config.toml
num_hidden_layers = 13
hidden_size = 320
num_attention_heads = 5
num_key_value_heads = 5
head_dim = 64
intermediate_size = 1920
vocab_size = 16384
hidden_act = "tanh_gelu"
norm = "layernorm"
norm_place = "pre"
norm_eps = 1e-05
positions = "learned"
qk_norm = false
attn_scale = 0.125
bias = "all"
tie_word_embeddings = true
parallel_block = false
init = "normal"
init_std_qkv = 0.025
init_std_o = 0.00491
init_std_up = 0.025
init_std_down = 0.00491
optimizer = "muon_variant"
learning_rate = 0.012
lr_mult_o = 3.0
lr_mult_down = 3.0
beta1 = 0.93
lr_head = 0.0075
warmup_steps = 200
schedule = "wsd"
decay_fraction = 0.354
decay_shape = "linear"
final_lr_fraction = 0.02
batch_tokens = 131072
max_seq_len = 512
doc_mask = true
train_tokens = 470300000
max_steps = 3589
dataset = "wikipedia_en"
MLP neurons of a small language model. Each row is named by its layer, matrix (up: input weights; down: output weights) and neuron, and shows model dimensions 208-303. Each number is 128 + 24 x the weight over its row's rms, rounded and kept within 0 to 255. Numbers have three digits each.
A block is one neuron, or neurons of one layer that tend to fire together. After each block is what it responds to, as a language model described it from the Wikipedia text at the highest values.

L4.up979:156136113125149096094123099125110123147105139123113147135117158145074146128146140118154129125139108126083135140105116138126184156135107153119111132112141152124141110138145107132114132141148159171099124160130141154124115167125086151145094138145125091089121085149138086136103147094112102131
L4.down979:108133154115127114154127129161124142136102110117104122104063136095115136156169163106143128145144154121106123122097121123113150166156115117096111108079087145114130140082114096102107136097123135162150100138107134157112072120123114100134131089124108163131151127145122168096137167140098152144
French name fragments

L10.up979:128149118131143109069098124111112110143161123117137148150109084146128172122148141107108149127116141144111114128097171108168088169117113181104146170103121139086152123085118131097119125166136099126144116122143150120132138120119145171098103174128108083095102111124135139143119133165155145121
L10.down979:086121066131139122115194082099157144149140114111121085130135164153127101140163109130089106117132147111123137101085130128127134116107154144165139090150110128163153177138106130131140136118114132128121153122097125152127081121120086119108141107125134178136157140124160133127094157103097109184
L10.up1084:150129057074135086128188103159095118111079165139115138151078103145101150110079124142178150134093120106162096140098173141120155154141134129095111125139133114125135089156107121112089162135140107145131129107118134181095147122119158121103109168143107139140112147145123132130143113146135140152
L10.down1084:120118152116122155149136123077107156146111124123148168127088105127139111177163127167111172123123148117111152098129101166165145084081101118129152100141171145152158150147203145123137113140188102077098160110163148096098120142142155114159167116154145170140143150128129095095110118137138103119
L10.up1235:183123123123160127108093150117109143134103121120141100111123104158091141126082131160121123132104132128135085123091143103115137162122133110101134092130111100154118112142135153108118138134114091116122108094119139134127140124148082114130135129146121094096092191111123090153107136186123081140
L10.down1235:086076109108089100138161110120088126149043125127123176155142117108143123119079129136122108108125102112127138157152170130131111120143123135146171151133124112143176155122156154138113114125153103149138085175129121123127145166086156109150151121123106106109196159109168125132117106085126137150
L10.up1774:132099126052135112112154129110111136118149164146129166120188124128122127128120128121117128121131134116130092107141137094121139125119113128125119105131145123122144145137118157131113093112086117125133143105098112167144159163146100161128133116126133089150099161132150130109152078126117121192
L10.down1774:131141158113105127138165112157114107148106169113126151160152133122131086132117148101081163122100113130149109136106109093093134178105133120114170122128139125123133099174114158105116126139101123126145143112109093135147143147118133108106169101121073129091121139105120156089116103090154090141
French pieces and action nouns

L4.up706:143098119168137124148090125124127089108134132122176104105159121092140124071128140140133133134160118123168151128136113131109090118123140103172116139111092120126145151175143129093179162131170106148101161144060080124152121106131131099109111123130104121109120145128099126128144099129149132169
L4.down706:115134136159096149138079124166080132133121110120109144135141137151127150141144142163092124134133129104131130153113133147158090144120114131092154134180125104166138111106109141127140104135128130109163101135106122129090154158111125131140177109088115129108104106136150161142132122095133146159
Pre-verb auxiliaries and negation

L6.up375:127098110131131127113162113195135095148177123092100138115124117145120151168173176139083139156059145117111141091148135100173179124130105150137122120144142123146119141095149146172131139144154129150082166115156108132144112095113122122174079120151128124191126118121113131115099144147150122163
L6.down375:140167126119117116100112130110145145140163124171122102139117124148151114152101093144110135173151134110106116145106118152107125123112132109121106145111146149139122124128127127096171175160116112129166096149156103120135093164070148122084124157132143131165122135145161141088101160169177082105
L6.up591:108160145115101165108106141161159076109097104120114103133144086131101132122135123116145108113097134085132148128150163145112124129145132177136134119114097120153104132078156105129094090101150150134095134151135134129115190142149142103106100135099133091152106116157166108163150118100136113137
L6.down591:132159128126117147136182145126124112140164125149120106133106119137082132130112102148161088115112112095052120159137124138151127168140122161101130102155157118167106128133177185131134128108118153122175130128146120097125108129142108139124127110102139093099145167099129125139170137125090116093
L6.up1454:117156082129196138148134151154108126139154120131167155129132131134095149137117156136157122128115095108114106099137165168150124154120125155109110105121123119138115136134120097112106164093158124129080136133128122105158107117131093133098128134116147141155138129114115131135101167137127135124
L6.down1454:113117141140142120115061134091150153155168143139129171147185098115134138130128105154184144123103117132150140129112090143122158122129110130153125109148116136126091160068091149136113123125129108144151117108130133168085137136126122116111126115115164130172106138165147160130136150133165103108
L6.up1458:169142128118143108113091089156156106136157090125148148134144160134131128108144172130132140119092152119105137107131136148134159136164122094157151100145157142085127109154109122140141118101126100162153111147137156154127108101126117105122098149124137104156185100145162096127171131128146130130
L6.down1458:144175117146153151104135145146137122111097113162186128142176127092136125108087125130145098142129139154095159152146101119080149068104156151119132092135169172133114139159138134135092117178124184148167132121122100141101154118103168097109144165127157117136131141117126094153111154114146110195
Number-internal separators

L10.up229:147125147103109202140113097099141179113177152126106167115126110142137108134117167096114145120109164131138144145111130068142143133145143114076171112133155155091134109116131121114127131131121143123092143141159137174129113185156144091143146145161131152147130141114123105132157169144105106140
L10.down229:134121161139198107147115135052120109141107146161179111140113157147115139112131119142127099139142124085145135122149108121136136102193108109130165107132166091111099145174103127120110089076122190139122117130110107125115153153117128168118149145102127140089132148163136135093155121159120112135
L10.up832:142103135111080144136115135088144120121145121164111115093149079154160128140094121165139157135139101122104087115149123132125156095136122121196119119112139119098147137128106135138118135147112134174146130088136149176096137122116129088177111117162114124102117152123115147065119159177134095143
L10.down832:109108122148135155094147160118147125078127151139119156135110110134097130146172168129081110130134140168153077123106156106137159137115110106100136154134111172108152109110126114092162129133144182120094153126149082148144156128136117117171125140164085129100144138102114127116114131157146097167
L10.up1612:128117120146117140147107118143105121108174103123113134142133114178111167138130144114119087098124106152116140096086145098151139127143162142133136136122100118143143156096102115138103110128139164155115145081125150156099103098075159132127151163137124127136123174173111136126083162097107134112
L10.down1612:112108135099115121140124114138100151130144146066087135132104100104116127140148137135098111153119128156118167112121147116137127125162131127133157172144194126152088123094157111154111156116156132137132134161153099154145164099115138108108189181135087093135108099102124099120118099131159070188
L10.up1618:106127119123140155126137101144130139160149185119117159129124129109130161116157131141152104057090159135139184147089152160108147134126158150160154119086124158078131104080093170162119098117062124152125116129150088167135121122153123186127119103123120115124116114119120137145147101142099150139
L10.down1618:125119110166112128122105120108145181133135138109106112183124122156115151143119128140134123148146132138102142106142099119162088131120107112123126127123147129125166118132162114111157127183116146129125104087179095153100144144136082116141113068128107121165138126118130131112153138099131186141
Phrase-final head words

L10.up299:119115094128131095145074115161153106144121148180184142108178146127131108105104148137083101106087123102126175151165128153156174101103106114116151102175158145110151122084140107135124173095146152132138122093154131144143101128127166148151107123044172128149085148134100145139102109116066116144
L10.down299:108141090112163141100123127155154132140136171139107131145191122138083133124169106115148126128137165085137148149122117174134101114135129148088081106150099091118136128151153151144108159125123101149102100141130157114110097163126109155133100147133137139125120131149156083118131139107091118162
L10.up1239:133127133129135130125124113150101117090141109136130138141170093113125179072131113152144132128064136092152136118100140141126101117090070157118147096094134134147138133123132135108148129165126133160142123123119096164130153126126133140169120127116157167152158140116116127131129176132129112148
L10.down1239:146104108128139106134115122147098103127141103120127123124120089149096112131114133102164111107138126106113104112094130168138075137075082141115098109104144125118116155150164157106119134129133139126163163161153118159092131121151132153143093112109148159130130125097124129129100157152106092158
L10.up1625:136109166117131140095126091176096127114149100108144159124119124101104147111099148109151127138142113188132124118146133127134088117111116083116107126099084175125130105131135134162178119154157127142104136141131142151122131115110130115128116128116146150104155125118121119155090171103086141131
L10.down1625:100129177106146142155124132131126114159098111194173082146093154093125134140126129125149130105133149105096135121170123165098147146114084121113141121149156104130105123163158114134141104124134121135100133103117129131130141131111136161129135118128162174111146129106114145129085125093127122174
L10.up1677:110113127149140132165139146161081056105134135132160181092135110173097136110122105143127142120150112146138120109115161141087119122077122145123158116085094123112175105116142123166153142125115131174101110123105101093141133116115156134150109148124111115124128140155086119126147119157096158126
L10.down1677:117137148105142139162121110137122092138137116156191124161143116105124158156084104156123162089150121123142133097091141123098141129122101142154089155129137143065124105134125121135155101090138170133148104097163152141099111131107180115109126110097157108128137165107141114148092136148120135120
Digits inside multi-digit numbers

L4.up88:098131104113127147151130129134151150082140095126146146105105110155146088155142106145096121157165115109140117105120116082129119156135137118093127142173113156111162090137135154088134129113107155146089143145144122129123123141163121125105154124169110116077130106103113154158101146132122130108
L4.down88:100120172131095102149168132160139135151156097137126172104137120117128110115128081139116090139126104170143138155124097124131105125116120137146120139133126144141113141157177147143137104124113102115103138092131109139131116140155107128138093150141095115156123128115129132093148125128105130153
Word before a number

L4.up1437:116135177096130132132119128131123117108130155148102104079144108150127141112124112132095144106143173146138144100160124084127140075102086145116117165132114128091134098107140135110115136112187140107127078099097117108142109180103143125120154127091144123079128122115181148122137157133172093133
L4.down1437:140130103114131150137127122155098082104115123127138114157123106147115142150102139134111143139131139152094099145124119153101119109122156087135160100121146121152146138142157080137133113133075137120145132171126108121105130071113136141109102140115175106125132102178104096149150139162149122152
List-item endings

L6.up65:090136144152170107162114120168109142102144171155135106130083118124136118133133146116115121134106133046098152192127123130159109178157119170100131142116148094116102093150174126109084133108131116112099142105098087113135129156097136132124135188125151127106080164136163143115102106150161159127
L6.down65:127122138107134144135179145136139142103142141116154125106138122143145119144186126095127113090113114147079131102106106136127083123117075159124138154155129085149114087119176152068127126117105140141125096070106125110134109133148132118125109129140157103095131138158144158153101133163098132111
L6.up92:149129141086116096130141121116102110096145135126126154131147119149149106160138141160088114164124057115118135130141153133155122129142130121109126154124134118131114121152138124108111108172131104142140127121150161126102158139163132132122108147123130165158097144126132117162142167143099114147
L6.down92:111105115162124110155142097152117081126098154162125104108105168183117145164114099124123090108081138127094124114155181115143148101099143122136129093149152115166163135075141116178107138128125099113144142130141087161156145117157092069135136115126113137119137128155137133113118174133115148115
L6.up1108:152122108123107099172147122087079128150105139130130138108139178153133142126105099115091102093116088055109149140110128151162147166145117118140143204133123096131125158116151134114111126076115130171145144134132116134164098160124116089115103127108154113173119137111142157157174120134134126121
L6.down1108:102206115141134179120136132097130123161135143134110105119116120131148121125153151140143141151116142098099167163089156154114126148073177093144107119137117169152092087144162176106109168119148159155103136088126109163119167143142105103144098092139150127108148141120119133127129133133105120135
L6.up1292:161097155135122123171138151138110162160093156133112111162152130141144156079134148127131132157135106133137153135132121162155143121080094101112112106125127118100155143104145115115076137129125119161162104152122124127153160108120138074144122152128101120107104157155151154149174121135134137102
L6.down1292:171179161135122162188124112118117107079109128162153109168104073125121102166084110120164167115106094100124125102104100155124135127131119128147129150127136098169118090134159180145088111131068129138127128146072153118126120138137093135140131159129152132100104159122115124127124131113119148141
Word after preposition

L6.up9:141116094110137131108090107149120147099165134163105148086143123099158168095092122156188137147089097080135135096119100146199114166141125107122182121128170130144126132108159108117094131158114097126139147159099117087107140111113117145119158119092135129144123076161109146150121127138124107106
L6.down9:168144145187112079105156119123121100144109120154106123096131122116135116146147079147147172140110100073131094123111132102102153164132121177132094139119115153117140153122095142138123087078147139095128127151115131130132140128144147202149144110125106112109132149141139149123133151169104139111
L6.up226:111136103125155116138177115105102127130093142140131155119133104135111158109094138140086190127085129139111128128128139143126134143147155144133170098126130105102126110169128168129123090118175125116127100122150100139160161118160164112154130145102113115135137129144129124185103157105136162156
L6.down226:104141126131151147109150156116080133165119106158147108132125121105131149152139123164108130162144120108180116188180114121130120117120107091094143104138091142164130165183124139117145150152175139131134114116131156111065137092126122101139130130112138167173134130121166141134106135167131128163
L6.up382:146136120126163126145096132116130121154145107186183092108102104109127141113095139121139151115115106140106151120119091128125143128160131116150116143135111107123106118146176130138112125148119120111106130111112150157135119142139115123132151090125162122161111147106125141123119113139129089134
L6.down382:111137150132145138113109126158179160130133120159143133141141144156093124113131115141106116166143154116123174166112153161095120125129088083085131155157141096191126154131108138094126160107119181054167150117128143128110177134089127126132123145131135142136126124153139146140145111128096097111
L6.up1362:118164116109159091151122124100104144113110126179127136112111128126137152118123165092151136121092142086130146151116141134117162134156151104153131146111164084184136071147141126124147127173117148123117135105151145170125137111119117058131173106142120157098146155145131140104103116126113181107
L6.down1362:143136140156092171133124097184128144084129158159115128138106142116121124142096135131143116130142148119100127134134128145086116127109115120106126145153105086183111119193119139114141157148146154135146099129151132144115151138124132170133169149143082123115171133148115123137134175150101103132
Head noun after "the"

L6.up213:129128143144163132128106109102148128117129136124117144093126124116127112104199162121129121076112140137126124110126136118162142115119119129169115153135160148092170135167144088118145120124136112134091152144120126093163132112095110094116155141120103127157122135120140122117093104133162165165
L6.down213:145116111159110115086110126164136120132109134124114113123118155170140099164163125125086114121178153138116143130169132118115093121159094116105156141136126163127146135148119146100083174127124139124112132106130114139132125145155140088108144151102101115146146129128132152136141139151133146127
L6.up317:206118148108146153102135151092138133116111150157111146076132154127076107082161177115114122104127109154168079124141151077107135103120119141140098161137164126106120133152164105099167082163171110090094099115099143094131098067096130130159124160169119178138145144116146107181083112181157109130
L6.down317:156132145123162146101093127112127070151117146121161141069143146091147152135144117143100145165125117122183127152156118153102088096106097132121138113164106125083105144144136116089103131143148147100107111143106133108128145164110129136145185129102094158125159146104144138164132138177115053158
L6.up571:112125122083147109116130118111106154087097105128116137094112176133067113080144146089124112104141133104142126132124144106102154135089100148152104153154153102094136093182115108105122129126134086109103149118129117104117121148123127141108129151127128154123165145106103062136065120117139120101
L6.down571:144116108120149122106139115126144087111119141104120142115171165102104140108146091127116156100134121128137135150127122142120142116127101123122157090136157147147081180161136112123130176131137107119091113126130107111131172146175100117139112107095140137104113104099138145134110096143106079153
L6.up656:167123152095155153117129183105154102111134153133096151089117121124063087105150164078125131099176149172126127144117114070114114084142124114165096165121179127128135139132137150132158086155155102106122105155114147111155112083102118102137116158179134132097132140096138112192103135141112114135
L6.down656:157125133123140111114111146120123104142119141097141147074150167081123128088177147139068112122150143150173136117164129130120098094116086131119114124173124146102130144149123117084118121133147168087121112166120141107120140151137115127150143139095104108134143121109128163163127133183139067156
Verb-start after subject

L6.up234:125112148145135122197164133155137095173184096094134143119108130155100129146154147131178154154124133137115149126149146132130199134144128149140119096113124153130119127141131112153145128141144089127131138117138144143148126148130127148100172131137147120107132147161126118132121149085157126108
L6.down234:141168067084142185127098105137109138128087148170168128148133135072141120116137140091099100114143129109138149149128111113132079152117123154085125145143135119157127138133126124088106122189105122132146134099106141167132144103134123101135112128124110131129141168115123164088142112124128107101
L6.up438:155122127114142117160114162152138108125174142119141141106137093114153135115102107103103138108134123077113126141092137130163169139105109113134138124123097131142133132143169121142108154144090152114146126117196156076110153131127168157092155097149100120112109160128105085084192113120129091112
L6.down438:104083098131175123101072122137128157116083128127111150156091145167101086116157135074160113124133134118125158162137155124123168135117143155130118171138139157138162154139133162145107127105176152117144141125105144133138096159095101115102117135138117117116142140175138126105092126120142126122
L6.up1007:156151114111140145133105123143149118056142146114101098138149105110117138100126154123129135112083102111128106127179119168146149134122106141107124113129105168125140136150186158128145138113102118118126126109132129119126160141146153137158148099127121143113124124146097072159117133146118110119
L6.down1007:118114122118144135146148138144117186133109135123100096121081159148095112147135119096105130118139151110108092119155130179113127136117117103123093126121117115171178139171142173132105156086142111146171130129109120098108131095109150110161097108115175157134132074131107118105084158115109128129
L6.up1075:112106126091107150121110133123141116110149125137088164116128157152085121149145112113094106116122144133093170121127133178169136134114137155121126112104149146089124165127137107133136121124133096143121115123141122103157161103137111110194135141156144139110150160153113159124114145103090143088
L6.down1075:138135138154144148063157148126125125125121091163113144171037130142109169161105139084106149108109143147130162130080126141116118132121122148127108113155124107159131119064143145104109127162168130167152121119103133152128130148111164130118159128112101083116131143100131111120110124118115130115
Decimal point in statistics

L6.up602:125114155122065161100129138133126091104150110105128146127118137120137138102149117151119083163117100129123166097142140118105138166164109144136168128102118160132129145131092132127129133135134163130186158152196115120150170096117136160110138093083146139134113153123087151147148141137086136110
L6.down602:116117097132113129182112115124151130140149122157120110170129107126162100134110123105140133120152153115136100095137145111143134152063106164109107129120120108130139166108190122145121136118115140148152142103113144132142140136088160111099125087107155091169152144151163095145156123146150128125
L6.up661:113079126139157142120164125126149107110119109087139146144112105137159169088148174139134070098111129114144123115102159106163104159097107095110129143162139148114148145170145129174131081094127151116120089139158105111130111134137160083127183142120122153108095096125120103101106088105113155115
L6.down661:129171122146121119134117117150118125132107096148132113097145102105131106142082157142124152118123141139095103123166108135156145112179108138141154130126110114152165147074160138121131104102146090119113094101097136109120101142154122163128110147098128140106164184138100115122102135100123125131
L6.up1071:058104090177127164146123177142136129143142158132139139134137094155082147142155128128115134175140170067103145143104114103139114105157161139141168104112137149124165102131130113106148113134163190117161118117136124116133132138160126140159104125110117144144133132129123092116112140082082155099
L6.down1071:099110111155107160129113106128138188137093117157085111167160144102158108115128105106103134114129121122173157097180147170145143113121118128142134126083116118085118143124110098135104142157131142136104182161132131164105120142106147116118132161161095151126114100157126148113142146164151126116
L6.up1588:114115096126137154111128136086146146110148095129127162164177120153098138130114132140131096153088158128125129144115105157166180100149155093144138094110117114096158110083078089129180085122145172125116152101125155123117129111163104131129153133146147136080131145107116117128123139097115108136
L6.down1588:114120155189127123160101109147113156127133123131130138094112113127153123171140145156082117129158152162154126145154119138129135084130096127110132141116120166126081149165101110143115119155147096138112105139133153146100122153139141144068119152110116105141132106096135144127118118104176151073
Plural group nouns

L10.up33:097118147134150124088131179125179176088138152152089102148130108086168178124155146143143143169142118087151137137135135141199110153084137141113099134117108129170134112125176140106153103162107137106151131101136136160132141129115134109110170149122125167095102119131121111122100126110171088081
L10.down33:150139100147167144106106120138167191123162167138095114147098145125162134139171129142126122190144101066152136106139136146124123160124123128108110135119085133148117160092131158130139119107104127097157150132070121125147153126101111100109107141140109157132107142118094139116095103056158111126
L10.up83:113130154122113096157129159136139142134107154149100100129095123112132155117112132124154154152118119104141151128111117139178121137124126097135120129106113147156137154145172157103131168160116108103131150090125144117159134134076116151135128111135089114104114123093109116092140118164120117135
L10.down83:150118115123137137159110136138148185174117148099093080116141105160121091145163180121179107164131156086149126116128102146144105133129139119120063118088128135120190101088151144120149111111131106143135108127099176137170163125075115115084107067163154122133142174132125153115112146110107118083
L10.up711:156173128105122139099115174142102118071118110088136131146169149121122103116134123137132103163187169080148150139126116139144163181135146119062133120105085100129061132129168150119113119148116128094162086105103117124165091101105143081091133117140142136153127123087114144131098157144094110132
L10.down711:139118155128178108093136178160164099136136127133131107108085100132165113155144084094160131122151151087103149098086111090105116127127116117102103114117124162117114082129137128133132156077112135119104165153149148124154137084152158145132131186128132157112147096132109141096140150126107133137
L10.up1054:156187210099152144169110161149120132109147130101080107106106124130155131180127161145109117104137173114171170132115132135194112117080138106082122092121150152084135107094202119118122149123104114179133120123126106126143152119133130124116104083164140089138113143129134128122090111060117158116
L10.down1054:153109112165124119144143145089146114101132101133119086119135167104118112114122114127161131083112123145167114118133151114103089128104173135149111134100100125131118139163182091163131134134136187111172145126100159133149088062145131122128136132104142129167131141103138103139163124092098169078
Mid-number separators

L4.up1479:158120122071121114171120136142107141129173126144149108117153154125095152094168122130112142109115091082084161122157092121104139157082121127096116102159187107088123139096148130105092152121153130132136113113117093109111141176165136111123150167124152170129141118115166130097092130113157142128
L4.down1479:163150103081126138157113154156114100104113108144110063108127138094110107117145119149138135149133151116100113123129114145115096148071094115150117106143137117122129128131156085124112105103128133152154075094157139131105135111126136140103119110148146186111174159114154125115107145113104164183
Separator inside number pairs

L10.up550:125120141112150135148166133111154116106109128098151130149100058117096127129100155135081143111117162109106140157143118102101140092136122139149169135160117061091138153118106139148141133088128151105125183120188127166095140134147117126147115090122134127127144153196160124099147141094121092134
L10.down550:114074162137140153134148145090126126128122135174133113118175125123102124120133123148101132108125160168082089121124125137138171176157143111087088171140073113155154138099122126153131160131093174077149164157172092106080135145138132113116139142200166116099134158111113125146096129173153117100
L10.up820:140155110158190105115160139117153160118155189166169118097073122122155127125133166160109212111117131155114117138123116126130110133121111121108168124099092120124130105164177130131117098088146140112142161123098120150066143110115117130106129150158145130117139160119093167170140110136124137158
L10.down820:105138167078094137131109113143114107134141163136122151113160108164104150122130085113116080150110132137092129164184134095114169148157105129102135127145131128132137210121115113145149085111164134095087114172105109126142148126141190116111091107141125130171130151144107120132158184163104143132
L10.up1109:135125095177130149102101120111120124156102177094165051143126150134153130140100081120119108144121111119098104086127170116132146137158126161143066124164116091141181112123120152163144125118175159137107125143093095130124138134117106149105140144176125083146130144103150138140115125081110109132
L10.down1109:086107127138155098099123136132119134185097160130159162112122161133130143145097097162124132125121110141072144123140151148103168090132071143129118154149110103119091097142146131147113103116109125139147118184143128155116095161140137139113169153114115105128121083125178119136150148097151134108
L10.up1607:106144093144124124124120165132121154141109139109147113129146142123133128140138100112142176161146131154091124133134167106127117112154078120127123152121130138130136123168147116130107130114114123153118129140133128147123114148126104170093116129133151091133095149130121112102164158112060109121
L10.down1607:185134158105168143144125119123125104167083151124132135109093107130135122145103068071105111124134120100123123181153101114115163139132113115132158119151078154110099130136099118121108154181120130131166125136123160104105142152138131136133104138122083120171088092129140121182103124085147153134
List item line breaks

L4.up1196:145098130113126165129098137137140143139142120167119138157126089129172130136158166111137156102127123146090141158105161106180092109134150110132144098076127125129126122086137097112133143129154130078141149134130120117128160100110109120188131151146143104118165146105138114189124119119126116148
L4.down1196:139137112105126160120114135121108105052127098137136099123146083093085096126161132133101106112157163135132123124085108124114136115122123164125131165139135148146142168148064137193137124120122143123147181093109163143111147140108118115148100122157182138113109138134153137082096119137091117111
Counts and quantity continuations

L6.up78:139145113112132142158109165165111105177105130097177153103109136079138140128133105143146122155093121127106149131124107148106120108128107092116173123123076124144123138109091085122094141121091158133098143153143109091131174106149094136156148105119159157145115136151137123151128143121110132115
L6.down78:086105133145131138157146110150139165132125103157114125125117112119150114135118157164089078085106125110138162129114139124181139114152117165122127147119143159082144111100147160151122109121157113108160131050103181134099118102108165150071137133126136154105120112122162122183137122101164145109
L6.up511:106088085157098132157104148112144155119111141118137179098127084156126092148140129125111118159141138148119135137126104103178135166119110155131154138113133115126065110128142068149145141145138150124134124132148123105107137119126121099172113125147111126111151133116149127129133165134180125104
L6.down511:162116142133125145156085138127124112150134099090097110156115139132143164091093137099132094094148122135136152140122147139095081112108091097108149186083140127136137182102132121149165129144163107138125121087120114122121149175135090099134138110121134081081129117145115133128124153132104133121
L6.up1511:119088146122083136148135137092148142189163171116152158123116119118134091130126084133170116129115126171140109136127105155126137130120109150078109122142133105137094118135085130107116101123116133129138117178123101142118093087143163140143157169125083168129133112122139140094147122119129159159
L6.down1511:101121103110132146091116126130134126163141137125122139194100142173139159128150107139157150153090119127121149147114123155139146172141107153087132119120095134149107129142126150137157125158177123095144162136176094142125154156150137101097118140098076130115105109100167140158108123107108162110
L6.up1556:113135128105154086139132104133115118114161135141118087100164139129179160142126103172128166156094121114150152087122165141160177135144101122109137110132082147142129096089149116124138151108096161114098152146128124124161100105097100100116111101137105157178112119131166129115119078174132114153
L6.down1556:090119143109170148132153127133137065113123110128156137132114116130108117128103163121112102144171114144131129154150112138178187176152137125142151125161082115135163109094137128129117112122158117121109127134142119083138076108124119099135148146132149134147112164110112133168105155148142126121
Counts and quantities

L10.up286:144133095135118127129105096116175167125143187101131155127136149100126100137103161124132105163138131096145128166122140141133123092118136126160140113105115136171144155177129140109123131179136106123115103069123183100117124116169130075120109123108111088146113164097155164166111147154106179086
L10.down286:098105115086145107097143127155136109139125149115134113116156112125139138147170095125121109154130111120148107117156136089149139114095137147101147157122163121126143177105118141098161144125094102103106108085134111152111122119150128105155136085138097147147123124159137125129101149149116130130
L10.up489:107137086123137150141143084120132118149152194145117136125108158119125128151145130172088135144127153109164107197122122109147102134085141136112106131116100115163105105146119135100096153131171145128201118125155173120175152159134124083150113123118158182149142163129081098115115126134131132142
L10.down489:157101116123103136143132089114115128147139159138093166142171165135141074137121122154116116165138117098192143149113099157152136121157139079129124142102163156129128166186119141082110138145125176131147114110146116145157177110076092126129146118102123104128098106103128067170124164153158111114
L10.up690:149114113146093168123124135134096146120100157123114132154076110070122129151095138139157111134133110107137136106176146133163145137105162129103091150119127151137128137134157136115099099108105118127083149162109110100102138112100120114106132123110108147132139141103153129118123094141103147169
L10.down690:098133073126133093114123103135109178162129123133160128183142113120140164131145124175105109175126134107145173125085196144104103143117121111082153104103149133152151153141142122124140093122115131109125109111127123117091122106131127087160146129149083154145125073091124145119113110188134121122
L10.up893:147133112132154169143143127144147194162093097101135112122149106132117121145153171120099095108127156093122097121141098148146145144130134136133162158131125142144167182156082148113136113077143099088127112128095167087152135174097086115104127081105151105131125168121158138100100153139129141131
L10.down893:126111100197134131115135143116119149109119142144111100098130132123147115101115130162116165143129101134087149121104114133137129105152131103141144148121114127119109151154106120084121174142120172089120116132145164111154153133176122115135123104085138091106100138108108127119090129155100149111
Verb after a subject

L4.up1359:155119111135090159127144128075113079145118166143128120086125073151133154143134109176145167154079114091091134117105094139076101138205154126130190130135174148161126125115149137155127144124096086098144183109147141134094131163130166112110115119189129151130155108137132150146149115122098130123
L4.down1359:116171102106133142150108104123125130156102087131135116118122131110116161154164117138107116184155130152119145088149113175126165117115162103095117119119114119137100128180134129118112112137137134107140113147125099149130139176155130131119177166089123113121148088126156162082122136143122104154
Abstract head nouns

L10.up100:128117161121148116171177121123172127119096158104134154101108161122131138111106113129153127146116117145150112090122104082153158139096087180147107089158180174102128119133123164078091165080067132125142154139144126138150132150134126136134120113096147146126124116147148172075103112134103152143
L10.down100:097133141089140140098192117103099107174105119121142112144150125134129131149097137133128096161160090158114132089151100151123146125090096141146149107144128130132081099151213099147062149120121093121082098165128142090141139094115118093139108143144133143158113097127096122110115140147127129132
L10.up775:062116130097154105120098133110095105143126131168140110077121173110119083143127148118120153144160113147153123121138134134145108109136112190118102096123093098095159082119156137129124107108087100122136117122114152138094147144169158069139133137171166134116103139158122165101054104168127124103
L10.down775:166151096176141108135139149107187152107139098148145118161096102118120152103063156160143150103091115165137104121156154119113110144079158099161133115139147166135121111135179090109126104114104150137157167111116151152130135120136155143131114145057089143140101118137151102145136118141148101103
L10.up1030:118126148121124080135149122139099141104143114117126117168139158127100116133136105070115052115121132163103107144135134132140115146127095130138114143139117065121134120128125118096112107170162110135082113134135124070154129120114153108105151115141167107127139115154161137125125116094137134164
L10.down1030:096143104178135124147087142115149152129081137101142109176095143098108138155135178111131132151148123080126104148138118144116096100122152122116160131140097091145164133107128126137106148116140103125122115154123111101132153118123126150129157126110136090117147109148115129147148114093135084128
L10.up1405:154114172121148080146130113130102097122172096132120162095102118158088150128154131116124142133156143137150127121107118159141097149137116121128110108097110132135112163094164082181136144146147096147082122113120105138153132142155165148116120104107129116170132104130126135134103148183141116158
L10.down1405:147126122161143106168192086169126101140109103171135130122117121126132144116146120169101177119113110100175100089103110101131117091081151116083148149086113159093153125136158116111132147108121133138172156125156146164108130114128137104132097132067133122128165177084144106179103105144113095159
Separator before value